config.yaml
n_layer: 15
vocab_size: 39909
rope_base: 10000.0
rope_fraction: 0.5
qk_norm: false
tie_embeddings: false
init: "trunc"
init_std_qkv: 0.016
init_std_o: 0.00291
schedule: "wsd"
dataset: "wikipedia_en"
MLP neurons of a small language model. Each row is named by its layer, matrix (up: input weights; down: output weights) and neuron, and shows model dimensions 352-447. Each number is 200 + 40 x the weight over its row's rms, rounded and kept within 0 to 999.
After each neuron's rows, "raises" lists the tokens whose logits its output raises most directly, leaving later layers aside; "fires on" lists the tokens most often at its 100 highest values on Wikipedia text that the model never trained on.

L12.up1444,254,191,217,230,186,153,226,149,186,202,222,245,301,208,136,213,150,188,211,238,230,222,234,245,135,174,184,163,204,250,197,135,246,173,232,253,148,206,248,275,208,225,214,149,174,173,204,182,220,234,147,271,185,192,236,221,197,209,218,252,186,142,204,169,207,188,150,104,270,239,274,183,192,208,211,188,137,199,175,204,147,188,208,178,280,186,193,137,225,157,198,164,184,220,253,213
L12.down1444,201,218,194,204,266,205,167,191,153,153,196,252,280,232,240,201,178,117,194,223,178,107,168,252,185,201,198,171,170,151,202,170,187,278,189,167,171,155,218,163,187,271,214,187,174,212,193,169,223,205,197,257,246,256,203,255,114,187,196,171,188,233,292,206,152,117,150,203,241,212,178,166,286,210,164,237,144,180,210,165,170,220,222,155,246,175,205,149,203,140,227,186,250,247,279,187
raises: "han", "now", "yler", "art", "BA"
fires on: "T", "K", "t", " T", " t", "C"

L12.up1721,195,230,190,291,178,234,187,180,120,156,186,230,133,171,171,207,235,200,121,247,173,226,213,182,164,272,213,157,174,209,269,187,162,102,299,172,126,101,211,249,187,157,169,199,156,153,180,189,218,223,229,155,215,157,233,214,183,151,77,134,209,248,141,202,210,201,132,206,196,293,175,175,170,157,186,213,259,215,251,165,205,189,156,234,160,250,223,255,171,205,168,227,144,211,224,128
L12.down1721,223,196,213,241,207,171,229,220,222,279,181,167,187,170,201,152,208,262,245,254,168,205,234,209,206,230,227,214,195,221,210,174,209,207,226,197,187,169,164,142,164,258,181,215,134,183,153,206,144,277,232,117,165,190,204,202,213,203,196,172,180,230,194,231,226,203,175,193,189,196,120,170,180,211,132,305,208,222,214,227,235,163,218,221,209,231,192,213,163,214,215,225,215,176,202,195
raises: "000", "500", "700", "400", "300"
fires on: ","

L12.up257,170,254,197,111,107,210,218,157,243,229,229,202,207,261,233,252,207,251,276,210,293,261,158,186,205,183,213,188,270,215,231,131,150,202,196,213,251,135,269,178,180,155,204,198,217,253,200,190,258,262,272,163,181,198,260,213,200,209,208,149,184,212,161,243,199,216,171,244,160,113,199,228,207,221,209,158,210,159,240,211,225,211,247,253,158,233,229,255,265,141,128,147,157,186,210,216
L12.down257,175,207,245,200,200,183,229,157,234,210,158,130,230,253,133,199,213,217,220,184,187,273,139,191,136,174,220,212,115,234,158,116,197,288,214,216,205,127,222,186,147,302,164,196,279,191,221,202,222,208,176,203,139,137,162,213,220,235,154,102,257,233,196,212,143,231,168,230,227,192,179,248,189,212,201,159,159,117,257,164,255,171,239,174,199,306,195,224,246,206,169,198,263,177,232,201
raises: " Opponent", " Rank", "arians", "ating", "ators"
fires on: " |", "|", ";", "\n"

L12.up924,243,211,242,217,217,228,219,182,223,226,160,222,178,237,204,210,192,137,179,188,272,172,211,238,184,183,214,139,173,185,167,244,234,291,124,236,178,219,230,180,223,197,215,218,184,234,121,212,163,188,225,289,187,216,221,129,213,277,207,202,198,211,199,185,192,185,209,195,195,164,196,245,203,156,178,202,244,174,148,228,158,172,172,215,273,237,209,200,182,159,150,130,162,187,212,206
L12.down924,155,214,224,194,125,124,235,220,202,195,152,195,137,227,119,244,195,139,231,262,174,170,248,167,141,164,221,109,201,118,177,254,198,190,212,217,179,239,216,294,127,240,197,229,71,217,156,239,193,164,254,296,166,184,208,216,210,265,180,173,190,258,221,154,174,221,227,171,189,194,186,253,208,204,291,219,194,255,137,210,215,226,196,96,142,283,159,150,276,169,164,176,197,213,250,200
raises: "ered", "ear", "act", "one", "ace"
fires on: " M", " P", " K", " C"

L12.up462,248,229,201,174,207,190,228,273,209,196,180,165,197,185,202,288,136,228,233,201,211,175,185,221,197,238,233,206,228,238,206,214,247,205,237,204,151,183,232,240,206,176,194,189,179,181,264,135,252,178,248,219,143,179,223,225,160,180,230,160,225,176,211,190,222,181,197,227,207,155,168,308,189,213,115,212,236,186,176,128,170,168,163,187,168,229,166,167,173,123,207,167,269,173,224,265
L12.down462,220,151,186,196,272,168,278,172,229,173,190,250,184,224,248,219,227,259,159,219,210,314,229,123,161,181,199,160,253,210,168,228,166,269,209,174,198,202,98,199,234,194,218,212,133,218,195,233,181,229,188,188,188,228,226,246,224,197,255,147,212,170,148,221,212,174,195,170,219,190,180,165,166,216,234,226,125,207,168,127,273,187,176,256,224,118,174,210,185,151,292,161,232,241,272,204
raises: " 88", " 85", " 84", " 52", " 87"
fires on: " |", " W", ",", " L", "N"

L12.up611,221,208,203,290,126,187,254,108,196,256,156,172,202,224,168,251,242,215,197,157,139,220,193,142,209,186,170,177,166,222,189,191,190,170,142,256,148,217,205,178,176,128,176,166,140,189,220,162,205,155,196,98,187,238,192,180,239,230,157,231,189,228,198,149,147,205,185,210,209,120,190,180,186,183,212,155,224,124,233,217,201,193,174,147,127,280,182,207,129,106,213,247,156,235,131,241
L12.down611,181,144,144,233,153,207,219,212,209,174,156,263,190,192,189,204,220,188,228,158,244,182,216,208,202,152,189,221,175,189,242,162,250,157,138,193,208,203,162,129,210,233,204,232,177,213,169,238,219,207,158,236,236,257,205,174,219,183,233,219,226,164,210,176,185,175,191,216,98,203,174,165,198,156,223,191,186,217,187,183,175,209,216,149,186,215,143,189,162,171,245,223,233,173,194,213
raises: " USA", " NED", " BRA", " GER", " ARM"
fires on: " |"

L12.up228,268,208,187,241,185,241,157,224,190,197,216,235,199,211,175,279,281,219,162,211,230,223,174,189,217,155,178,243,219,179,212,249,262,264,221,241,183,202,180,99,176,186,215,266,198,225,198,130,291,210,195,262,167,201,181,208,193,157,186,255,238,237,192,246,245,131,164,187,270,154,259,193,215,233,196,118,233,120,175,244,251,113,172,245,194,179,205,161,174,125,152,157,249,129,150,260
L12.down228,229,148,260,229,244,125,100,149,194,211,226,242,195,212,269,196,204,216,207,104,158,221,177,212,145,229,247,175,179,214,159,241,222,235,256,153,173,210,175,210,184,187,227,235,214,167,152,215,245,214,223,91,192,167,288,182,215,115,164,201,157,158,164,197,155,210,207,276,177,318,165,148,228,260,201,289,225,174,214,211,207,169,152,220,260,183,251,208,152,195,179,175,172,176,250,178
raises: " 51", " 52", " 81", " 56", " 47"
fires on: " |", " was", " L"

L12.up69,139,198,168,245,176,241,188,229,229,242,202,205,200,212,241,186,298,210,195,171,237,197,216,223,133,276,167,164,132,222,216,199,199,136,249,258,233,212,222,168,161,207,158,162,209,151,203,136,210,213,268,205,164,210,224,226,201,206,240,220,229,261,235,144,256,177,160,205,230,214,170,177,217,147,151,199,157,145,144,165,227,203,203,274,209,176,277,193,241,292,136,218,182,177,143,220
L12.down69,189,191,236,155,233,171,284,204,226,215,126,124,162,253,207,147,165,202,207,215,174,157,214,194,174,176,151,238,148,196,191,238,177,277,163,177,204,227,164,234,158,157,200,215,214,199,179,153,231,207,163,230,236,163,168,238,163,243,160,230,214,223,201,217,203,161,175,173,254,201,204,191,192,216,170,218,169,236,203,190,206,157,172,193,248,196,209,191,208,188,203,216,242,189,169,228
raises: "5", "200", "3", "300", "400"
fires on: ",", ".", "′", " $"

L12.up1820,224,297,205,191,296,167,221,178,217,238,224,152,191,220,202,201,177,246,116,161,182,152,216,142,219,200,224,166,193,182,231,110,214,95,202,240,199,161,200,244,147,218,148,220,221,206,241,198,157,225,251,168,174,178,209,276,146,192,267,187,231,197,238,202,174,156,225,132,278,198,259,252,189,171,188,288,204,209,179,144,150,184,187,121,151,188,156,222,155,141,227,206,176,194,200,265
L12.down1820,178,180,136,182,189,169,226,236,166,129,209,232,253,220,237,262,157,194,238,175,191,130,251,210,179,211,207,205,168,231,190,186,167,183,200,153,163,155,103,138,184,296,212,238,221,218,228,237,186,224,83,187,210,208,171,270,200,152,227,171,210,129,206,225,139,153,248,199,237,147,238,231,196,235,187,208,267,226,178,210,212,216,225,173,147,202,224,124,184,142,238,219,151,223,200,242
raises: "born", "fort", "died", "for", "ans"
fires on: " un", " \"", "-", " re", " Un", "un"

L3.up561,206,198,167,98,203,184,198,262,155,214,225,218,136,200,204,214,132,234,242,136,153,218,156,270,148,226,229,225,173,199,204,207,199,257,244,117,245,197,179,215,248,223,204,178,170,203,128,231,179,342,216,246,137,266,217,211,218,181,299,194,204,203,165,244,207,186,222,225,212,171,211,235,191,140,245,180,296,266,192,259,199,186,191,187,245,176,238,153,225,248,154,198,192,148,187,207
L3.down561,196,235,194,256,245,231,214,264,138,286,183,193,225,78,183,136,194,21,184,214,196,236,183,194,243,267,267,159,209,159,203,143,284,316,236,218,258,214,176,221,210,217,190,210,174,223,200,166,220,212,225,225,238,274,208,176,168,150,213,174,189,157,157,251,267,161,135,180,202,176,236,244,182,180,183,210,204,215,201,238,228,233,150,188,228,205,208,191,195,205,120,200,151,177,164,173
raises: " own", " entire", " father", " successor", " parents"
fires on: " its", " His", " Their", " Its", " Her"